Part of a small language model's weights: 49.3M parameters, tied embeddings.
MLP neurons of a small language model. Each row is named by its layer, matrix (up: input weights) and neuron, and shows model dimensions 192-383. Each number is 128 + 24 x the weight over its row's rms, rounded and kept within 0 to 255. Numbers have three digits each.
A block is one neuron, or neurons of one layer that tend to fire together. After each block is what it responds to, as a language model described it from the Wikipedia text at the highest values.

L7.up382:162146117139125165125137106115174162143113145123186091134090105107118148143143152130126167157204119147161150117128092138132166111123123181110167086137108111110159169157129130134131119156145132125131174115119100112110092159114098153093134147072114153121135180145140209077120172162136144128115136124125157145146137082151137147131126137189116078137158186087168142119146133105149120077130087147076119116103097130130100132115140136144112135140147092094094118123144125147130106124133170154136126132132135101093134146139143152148108147122130133136143131132113131153163095110161146137
L7.up1443:128129093106153122156114086131139127166164112145106109138108105156130088126135131138125119121107122137098085108130143143109116112133099150096148123117090111128110126160154147111129131096117106153173115098103149099179121132126125159114120135101090148144178112075144127105115142139186146151116103154087149140114093129118101101130133149144142168099098099106131108112120159125128099180105150158119172158145187149112104121110124127170135128152122131098078167151073131117117117128127119142101092162159078115148103147122133178120156137144085180126170148122125115101151089106143108124
L7.up2069:154121121119117116187113106123087156189131118143181107135132117154146106179134161168139137096171164136118160096166120096138128139136160123122123132124124103123143132146104154114126126127122117138146113091165102116159118132121168111134133167181135182062126099086152159121169140134113122116150155124101140162122088141107118117101119150149136142100132137140087082134092135140167095121114120119109133138147067090105106159099121167156095144094129166112147140104127099121133087115159153099162171147158111095088101144136142114108153151122129079144094132146127146116121137121119093123
L7.up2100:107143147135138141123136122128159113179162116164138142188127108140077125109134125152134144121112144125124118145142149117118140117134126130105144126105085132134145179167152138144131132126097088148150108078116169090176149160144113170119124158086139134192128153081132098129115097155157121133094127136133133131114102129110107121165123122111166168102110116125125116101160127124122135159117135127082161149145174116139130108093121095150137130132167126131143168107112127100095123133135110166145142187144102114161112131089145134103112144108124129115167131133154095109122120127138131130
Description: Modals and infinitive "to" just before a bare verb, as in "will react", "cannot contain", "able to ambush"; also last cells of table headers such as ERA, Votes, Totals.

L4.up76:147194083133101121172161129185117129131148132144140168117154102162131128112105132119138111108142130163175137139108137120125119144136125140119098119184098107123081126082085131124118090121166132136165100120159105108107112105170130141125120095113078106121106134109098165159128120146099111139139101135147146148136140134118122172164150094164119092148124100167151129138103130121144164141120144166123141154099116144134122133159094126072161121121140148123105137191082208157149138137131143144150109134126155161103121119146122158129102143166179140112158107178123103122156124126140153140
L4.up79:108121110109179153160117151146177163088092179121104145143135163143113140101155149143111094128144160147109091154153145130132151145115125119136158156134165111143115111100113098141118105106141139150103075134137151149123137067115112109121159134108083143117147090105110164143135159179123131137157136137123130107127097113135103123147096090113110131119128141130157105179145087086120117101120148158083108131130150121150088125160110140158144129103143096187119138185112142145120109131123112107086147117131110135123128123114152079149144115156151115153115160141157151123144122154139130119
L4.up214:128099124110127127107059119141136094164162136091149116150149133113130127105151141143135109154140171074136145122081119115125156106080123117137142150129089127143145133088131107223136112122169120159101121111102151131151111088102129126120124177141150131163124172102176104122148135154133095120130142144114136132141093148165118124075098104140143098108079104152151116114089099134128162064123107114146141117122134161101116053140131123148119131110165136128086114112139142122127155134129113123154181124185099142152116102148115134161122127161162135144112112138112101104146100123147166117
L4.up306:115126105161186080126150116126172129107088171069119119142096149152146146165101161149134124148134108121118195098125139116131130111079142133107142149173121132124105167101131116136123091141158142136105168145140121163134151076154124108098150116112105125160144110126135131160132127108099163106117126107133140087132120097100132112169133138144111111106151154144141154114135128067130140164115141114119148149113155166167111137133158166097178130088170099089090151130137158128112154129144131114126130109147111172079121129068141142138170083139153141150127101142164115113149144144192141112
L4.up347:124142116158114121101134113125094118112142087144141084111152127120117108112172122138137153144126138063136084151135142120136105146102167133114086142154113169180128083183120154125140172136150112084079142144131126152115154121123142098116136147153131120112118146084121121077151150119149138160153114108119140140146144137138154175125138103143125153134114130089143087099119117080135100097124125101144092103121135160107119128113158133096125116133109190116089117079178104103142137135131111126071126159113124081131122139128151125133130130115071132118112167127140194099137138111116147139
L4.up418:139133105130077146097169131168135136121171125152124116116080082092126111127133147124142079158129107133147157129111123135140171144124126133130119130148124133094069112093163147111133121147123117147119169131149165126114142136115111153123124117116131139146135102132161109101085141120145113129103130128102140101117157139130109158118096167145114109119116102152166147090134090131132115129147103142120093124120133132165129111061090160104132123090112115119142117130074197128100102129151081139080159115106147161150114115130095131152109166133139132111114168146152114141148126151145119124
L4.up682:195087130119135109155127089165071093157105105139158172125140120160102155112134133100127146115120144120147134155154128142136187089133107125140143140176130161127144136100140167112135094114122130106126157159140133058162144101140158114084123150115100111128148107101113161116132092123137109119121126139149147112128118149110116139128108162103126108164117178149130127140141144126123127078132092137151139118104136130142131112131130149113121129126141125092079125133096161143166105132136120113157144160107127164118142168122099137147120147144140120099167118123082141166135080126131117124
L4.up946:125111115117105115107090117119185109186139129152123165179108085116123145116156151175137138072142137147132135133150112168132165176125104102136134152115098134152109108107094085109152114178170102151127136116103146115124109099083152150136125129132175130183116143116149120132123119138093109141119085156111141092124117140102107094139116107114164110114146134139091117126095081150126129057121115116128112151119100114121119153128103145131149122087160119086124132138123181097102130137159109118120113100106114111123080075110140112115094137129112133140168122089135134108125129127106180131
L4.up1037:147160135122099128088095107137121111109123138158105106133148145099110168104112121132109128147139136157122141172140105124117151143091151126127142156127157103129058130128107156089131097154079150122087099146153136073153111147132122141131112140164147114152099157170175141124137142155098166135120128137098135119155136122084174156163147115146113134130102166135126168145111135142132176120115174115128111098116101154143160070103140132099167124148120116131147132124117120129095099130169126121108134127105105115112119131136146167121154146152083144106154171109166165120133093145136114122
L4.up1093:113153136111129103121141148103138165165087145152147162136109123162125116121122107160148113148145094077136162159114154130122137171125155140105132100094119119151137137146106108146142088144148118147174137143110102116104087153129155116157117144102126151139130145149107095102151131082113165110128106135147148131157141076127140139117164147108078131093150114134141161084108117151141096068118140153124134137071136083119127179152104144092116106113143128118134154124108138143176134138177099086156129111109148113133127122117119131140096122153143158135144115172093113122125119129122112110
L4.up1143:140102107132157145133145112132155106123158113135149124104146103148144115119084143172141091129096109129120129169157171166126100119106138149141132117132113107115133097127136112114125138143167099109128162135120139122113097106161149129133128138092183113124093125096123120139103104160099145135108111186106141123128132143137110136119151118124167074133084131121090124094081088126129098090135088116115139108094090129141091129078131113131118127123102119103110127091146132110119139135114122174183143121111116123116151147090147107131134107164134138120105129099112116164098156125106125101
L4.up1379:097112138116188111126129173085139122120070080122134138121125130125111116092154149155153100121113129126140145145142134092110128111121107140176129137159098141150127089155125080156124165171191106089141133148136165140127139121107157094112118109127095138143116132100106157114113137103165106136144144130150128126127101161132160091137151109139117113126115124118105107125105105120135136110130101106102123118132100097100130167091111160108098126112085076148132115167141123105126184135133073137129125142140111124167156123159135171163100126140142158154149091081158123107116114150078112138
L4.up1413:113117150114127130123121148088121153095115135097119092177133116130130171101154133125137149147166160155113139151155155156140135118097109135110146167103138116108123084123151121139129142177120143172104114124145088119159154148105121139134135079139096116101093129103128108129150107138109121141160122116128144140130156129142103103096095110133138072157130114142125145110118076155134139144138145101085120147125144114146156152115129124121141120145153092137123126144052079148105148129142163119085154133140132114118140130081145094131111119136128127138191118076100124089139149102126135128
L4.up1642:132162132128112125135129170145137145094164109127110103114133087126118092155105152138153119074116096138091116132124124136141147154148128121140144126147110078090084132095133169118131159161125119129136113112141109088178130100141143129155144089113141098108114158144136077136115165150078153106114151126101151110105167110113130121154175114109137152085142130118127171119165144143128131150131112141116134147103140113145130135139097150184166118118115159128117118122099149138123124137119162130122126126086158142090147100124084093117141093129106142124154149103128117099105100141080149123
L4.up2097:164133125109173139164128117127134151092120157102135081171113109113125088133170104124119095152122134185106153145117091111125176144110122117137108119115132125166102151065132140092141139084088110151112132120132114128110125085148103162170126130129099156123072185144126107132141142160154086132079132124155155129133095087131123133167126116149158166140144158154146141123082125146139197116111123160119109134159186190124112145108111132149140119119123118138125111164144124112113078132116148113118131083106099114111147115115121128146146140117135122110129143093096075106120121117125122131
L4.up2235:098143128160135102148070120144117112108098155154144111125165124126122083123160107158083112113103105129131147099136114140135149173104108165158119167134153134167097112110105109144125090133118134159100100134130135151163156148148125071162137144116128103110105115138109114134114130138151129118130090165147141151123182177113127122140096128139134105126153133151129109119121155132134122158112206145116145147127139158161109135157156141134127119115148128145103158126069112153155132133146160101123126112111131120140109109153158132104133128170157119159101096143162117109127139104165146112
Description: Fraction digits of decimals in weather and stats tables (15.2, 9.2), plus copular or existential verbs before a complement (there were, population was, has not been).

L7.up741:145127112142127093123103126118097115143125137122159150063118131099163144114143125146129098151165142116183109109133155130142163126099085124140167137160099113137098129183129106167145130151118095115140176093115159110080174101066110118098131120104103134066132098114140104180157142141146141085157136135156113137119101129126147147084174159117122134128150152124161169142145122100132139110116136130125104124166152149131110138132101169130119126123168130154089156141116152082124112147136077117140174142130129125095106127115170124156128161156088145113141143146135130124137164104162136125
L7.up1494:207157119121111124142090137150139120126137136136123132096167161080144145100127108105100078104128122098177126089159106184127144151109122114126136120142121128145109115093132161119123131183126121146140104126111129096167159121122143135138110160127091119153101113142133182163164145111124156136107122105180095112108170165142120145137160107103094130138127139137119140103114097126101134140138183086133116137150138132126162107135159154134088116179096117145110091133104157118144134128126121180157126079118144115124121105104115122118143146144147103119174118111122096144118152119115151136
L7.up1982:095146122124145150141125094162111135094072144128130115093130142140086119135132150125088129148099122155130099156147170149112133101123117138120152114166118126138149128158097167138142067142126131155149130135135146108090117117061069133128138114130150175125126156113085114121153104083095164105110133090109174115147119122134138119116148111115134106080110149112109116154157148129144158137125144140093128140118123130093139146163098097124188135139127144110092108137091077139128138129142172162127108151143119124131141149147145149166135071141142099133083135096123125120080150116121122125
L7.up2167:140118094141116171114147091124107159127135131129095139109143179129150096146131111124129098141146075139123132162136128122132116151108158143123140092142143120111121147166140153082125120145123128100144103160173134176095171114094147128092117131137113153146126130125134109134106134117099172097096094134137125095147140083124124107118097149141132106150147129138081132153135146108139154113130122099098159122122115082134155119094101150109145122129106142175121092146094143186124095145153133109128133124112148117134148107152194172162129163165135086123123124119135120125117122125131134106
Description: Fires on the "dis" piece starting negating or separating words (discontinued, disabled, dissatisfied, disperses), more weakly on table cells and prepositions.

L5.up789:139072142118161139149182123148087128126117122095134117132137114120165106113149136109088094148137109133127145131155161163143094164150150138153103149163122105086075093119122134118121088120141124131126097121146144147121156096140133183093118135122137115151164133183137127111105165139106122140128080154098128146141127170131105112115118100150142119122130100117110125108170168162135124146128140094146134146168088103148071117125115082141171131121150171113117118150100137139135165128163104092173101117149125143119170135129121136153165129130157101171122147153149135129147149149114111105
Description: Subject pronouns and modal auxiliaries right before a clause's main verb, often after that or which, such as would, will, he, they.

L5.up890:092158119104151116185112162104060130109122093142114124128127105107122152126144129070164172145143122115123128101153122142138139112135143083104102103130102138138118119130130107169136131143134116109139106137072108118123170160112110114135109123144094137169097126103138140119162147136109108124109080145085159087102139110124117098145109146076111170118098146150124150155133133127131176122130132127112128121102150133090144204137168155105123123128128129139113132139095118115103141131154099114113076145094073150133135153129130130122148117138108137140105151132121086084104119128125118131
Description: Digits right after a decimal point in Wikipedia tables such as climate or election results (−3.4, 8.0, 14.88), plus bare table cells and scattered word starts.

L5.up1439:118114134144093108093106120151126135098106101152130090120150177100135158171128112131124153167142122109127140182093141160127073120138151167176103165137145119122104137142128143126130120109098103170125127124108185159109096117122142156138132099112166127108156163116173079094111153108115122126148169131116071112124108148085124138119175151145123140156122121141120152145144137116105152123142123124120096128166138109155145140138159144133150181124107081132154124113155155150183106129104177172118130111124086092185118171138149094111104144113191116136153150139156138096149141117112168127
Description: Tokens inside entries of tables and lists: mid-name pieces, as in Tavares and Xiaoping, plus an opening "(" after a name and "of" in Date of birth.

L4.up166:126115156150160120172112108152143143120104107150121110161126142122167152098137101197129129134116137147118144156120141138125110136151056065139118133159141165076111108125126139138140097116096116132135120119154111174104121116163112118127120120113170129139197116113117113198099098117131162163184134085082102095151140122169107149118139104118114172107159127130126114167155155144112101150111137139079116142171112151123107165139152107147164152136127100175137143130156135107123115115139108125130132133104121105086088112158147128124157138115122146109153126105119131118102107141137095124
L4.up175:087141140146161112175127119116172101106143140129111121134117120119110139130131126158124139151127124133134120128170132134133124099106168101111140132146131112138098148126120111126138144112176126134103105113128136164143164135107146131123123136125145133124120114136113128097086145112119129096129130109086000108146156141142134153127165131098090152124128103102127127175135111125000109126137142157142116109114142145143130158121120117094128255143131096123092136135124147117145094185132088111146127157076140102118128155129141094131149150114135127127093122153139114145132130122124146136
L4.up287:143125136149076121150135199104163124117136176118109158082111136100186127153139152138150140103107129112164144092114110126130108139107149113149082148128161127148110131091136129121125145159149140134128134120131150098125139116159140115152110089084115119092112096138187144156121115120129154136110164105110091132116124105089138128112098168128140131093139086137140123107153108104078075141110144115130140113121128134134121101148103114113155175137109147130132090162147127140144182117133093156110133161162141124118175078126096160122143121112141123137101137107164120084144125118114123148
L4.up311:116187136136114137100184104149163090150137065103113234132115137163165113123121145140116143100119143138142136142126141179149129135113119163183142108119138099128136144140153158131124067101124124161193161118137133112103185130144115107136129090134142140153130126139147139135119075136111155153161142144085104147146105124102117171137105115134132152115144088132082111121103128099127121168137170069138134153101109102135126091125109119129111135125125146146155133141113123081120118126141143157115101158133152122145141126144107135124155151164107113144113122121114127127125105198156116129
L4.up535:123093142095109092116189107098142142170108116126145142109130123138119136095129134140108112151109080147139163137130126112133125153109162143134145102110139101176154103120157125116127132159145121129091116146135089154125157137174102097082123169131132136147080119099108162181114152131152157166125122116124000139095136083141111095117117134134130108166126110132141127105110134128000115147120141103142121127135181103128124124145125121110167230103140161084153170129147178105145111131124159120136125183124141092153112179123107130100116126117122126140122155144144113145123153138114127141
L4.up633:141149115152107090112115138129170117116114156110087138068155150115152138147137119151146114098141151122138138147156131115123115137152122134093094101164136158083138100115136112116120149099113124133121125125153161106134147120144111093142113124101140147131101156101135186156125140106143133167120111162114111154124183110159125143125135124130138095119124137151108131144096145119123125180119111149149155160115129166172136109134119149122142139156161134163106123148125138124128141121156090154121093131105118116088145114136111147073104108160171116138148114120109127125171127083052135128
L4.up1232:146140128140063147182125136113167101138112186137123074156146170156128141145184164153155096110109115131109122151140125112141131135159116146157127141149134107173133111135131127184120127117106142146109142123148088074143114138126122140089114111156120154155144169138130100151088140152129128178115139106141070117139106128177145123130117107131173130113139113082123131136136114173084139104123141136114120062110091110122117101154122121142113199141094116134144138147143085129089136110081104106140117119181106099128135136109163115136157111116110167118129142124171062173113104145154151142
L4.up1356:120080120139110116148066137107129153132144149107150080109134145139139128098106116135128127131071150124120105127125156148121151101111137122151092135110115154178151073097137147091120110151143108128120120146148125133147120128118121133147122142117104109143106157103180147164128109125115153137122124089109063133126119133123143124134092123140119133125111168108111116098167125140057157134116108117166132122108103094151131118160115113134126198115142120123127100091102195125137152114150123148070101097142156155103111102125105095141143167108129121138144106138124108170162142101123102112
L4.up1372:140093134104142157138137112137133146114089144117145101161135139114126127139144113103115144118138109116134172138126140123130119120146141126123116169134126150125137168153139121127137122131111114108131128084134117110143132119111113130101133141120116127126121088124133127115137146131080129108131139134163000148107164137132126110135083131171135118128139134107115160150150139156000107167117143142122134136072139113146120099128135148088139255130136130109115131148168142140094114177131109122109114095153120111115122139095149099133132131124122115114144146136115127121168123124137147143
L4.up1452:150126103132155107181125135127104111137110108175110136072139103104106104124115100159101125095161127131128121165131100127111129080124123146199114156148141167117149122127174113143140155130140093132125120128109128086137195136121109111150118091137169124121146125130149143100109141086182106154154111132129110095116122140141113148174133109148156120126133117120110131163104155127114137161120155096126128106125141121137114171103099078181150143142135126107138128150142125101142142120093118146147127078156133102189138139164170100092138166107138106170099115117116163154135097119090083151
L4.up1467:107126143111109127127131140075159144170093161105116150167137153182097122131096096104128147105115142134154128137101150162101121162113128130137176107132119131131129140189111162116129102118090102087090146151159154163162094143117088116117116118155104116109141110143187158122103088085161112141140117096137114120132135118124095149152166100107182112124104145107155101159133128121118128096133121127144131142150116113136127127161109104109110144151120085166170112139095115123136199124094107128112100111183155149122131158180146178142113168143152096125151107164097122100122140145125108122
L4.up1710:116109175096154134100143147121098078102111108139119084133124098147173128081137111126120133124148123146131117086122169127124165109072094128104122166170143110129164154105129077123116118126119160084147124155138139143118139122114116142105130124123101128143111146139149143114133136117139120089080154133162119093134115105124143075193140113141127147111071104154119137169146123100119119133141151165113139138135143126126165164156144118117132139116116125132153135148141139157113112123153137188081130115122139167133118153138165168135139136121122102103150174134129106108145134131144136112
L4.up1852:085117126131129165103135119175160138137137072133104117114108143112084162128108120134149154123110131072092110111137087127130132126122146105114138104142155136102165132162107117144130128133163127111166151128075175130098118090153142095133112085117155132109121085168084145150129123169185144072127090154113116164120111093112140120105148059152143151103084113171147112119119124138121126138137098138127143126182054137141140108142127116176113135134126087181130068141134128111078138125102148136130113088157131096114114109101113132113105073098113144101145144115129121131132153116161141130
L4.up2003:117136133126109081123158165123105111097106065136116189171157120087135138098145138148100136137147172135142109157112104087122169152129121141106121098072118115079153154117186115182138117118087137099172160149140152122101119153137124125111121130169177147121129130160161154104114157116168140169171132091115114130099107142132108148147114164133167152125116104112147152178120156110132113126126130106106065131144093133136120141140126107118107130096112114100112113133116170137111135129102115093184111194113140141124135158110131148137110145102126138149159153105122153121128095155156156134
L4.up2106:090139128113137083123170122139149145141191081119125137123101146155152102134140139110108137142133160135156116148125140155113090122097140080120135111167110137111128148155097123146123150126158145148128118123158137104114117148088133109118112131111116135133149140120170149121116176163139080082157123136112100145129106145124139120116134162115155140135119095126119107145139093144111108159116095106117108143130145072077108124128109140138115147131130100138095106139141161117098137117152121150174147104174116159119128126116094170107123147136123142162116147155113111123130147167153119119
L4.up2204:129130113192086086105151143149125103134101141108102187156154102130172142145117118147100178110109138137113149121144087133120091107158108117121104117112076171115157110134162136148123141114108123135166115118147089106093149135157171149146119122157075144132140119141113145109093121123108111107155121123137111138157185096073167174128124130151178075115097137079106140129156108095111138126118144121112127140116108110125144093114120130151127146109105093116131125119104170135089150117135120108121125106085158073109131149106134130099088133139118152132141156104144177152115113149149193156
Description: Word-internal fragments of foreign names and punctuation like an opening parenthesis, a degree sign or a colon, mostly in tables and lists (Tav-ar-es, Decision (split), 6:40).

L7.up1066:105096128126121149185112132142121110175058101135136185164155135117165163136160127132129143172119149119132117086169107093096134170090125144127120108107148141124124144094143071177134136164140094141153132187076109141124108116147112110149137120176124155130112102130138147123131143117138147133097144109095092112137153134165158155170125128102133161132121110142144130124083123159110108168133123097128111115093096122133131113128135161164120108121136078180173140101146122126141145121110157112142100134094133152091115142124111149140110127140158145137104109151148111102141166089132124110
L7.up1271:139124100089112100117121115147137161151084118127165129167119174094122109142090119145122083137108121185117094163113115116139124127118159141144094162137142109160107155142150097132132128170102099102145114118120152133081108154130101107101134136114133119118068111148156123074123126121130149130131197130114133148142139119130152115143142120094068150099125143137147160095131176135137105114118120106098144145137068139140143122139134160107149130127170121134123127106125112120135137133128172178094120121119123169172145125172107098137100163201129127182128073133168103137179156091165129136
L7.up1674:130117141123156123106119133134124141132115094094102180097118107127159111085096102105148139153123150135140127128171126123107143138108119117097206129118132161109153145116083101121136120112156108125113082124090150157123150156145172105113127165149162126116154140116151144164105129153118159150129102150086114122109119123143083080117102185126104134176105123134158139131119107072121105172125173068081114155122144092109114131120101163144086128078073125143157109109133163132093096123112129111101111115114126114140128138108122117148161152125126159112131159172140100079140116130120112127
L7.up1853:111100129151166111155112117118127129183118108121131101171161137104102119126106112123102158125084125120127170127141105116117127166105116172127116085110143120165132135146146081143136152113156116148107071157182130107125137093112186113125127095157115103100092101148157157108135137151132119109104106108118155139128094162136149112172126155139115134130125159118163126141121093116117116112125134074167121155105104130107115177125176122149111128126124133130139133135118130068110141129059154125107081188131139136162113149196101082129100134123159084113121107097165101088129151109090135115
Description: Fractional digits right after a decimal point in numbers, mostly in election and statistics tables (19.62, 2.5, 54.65); weaker on table pipes and "medal".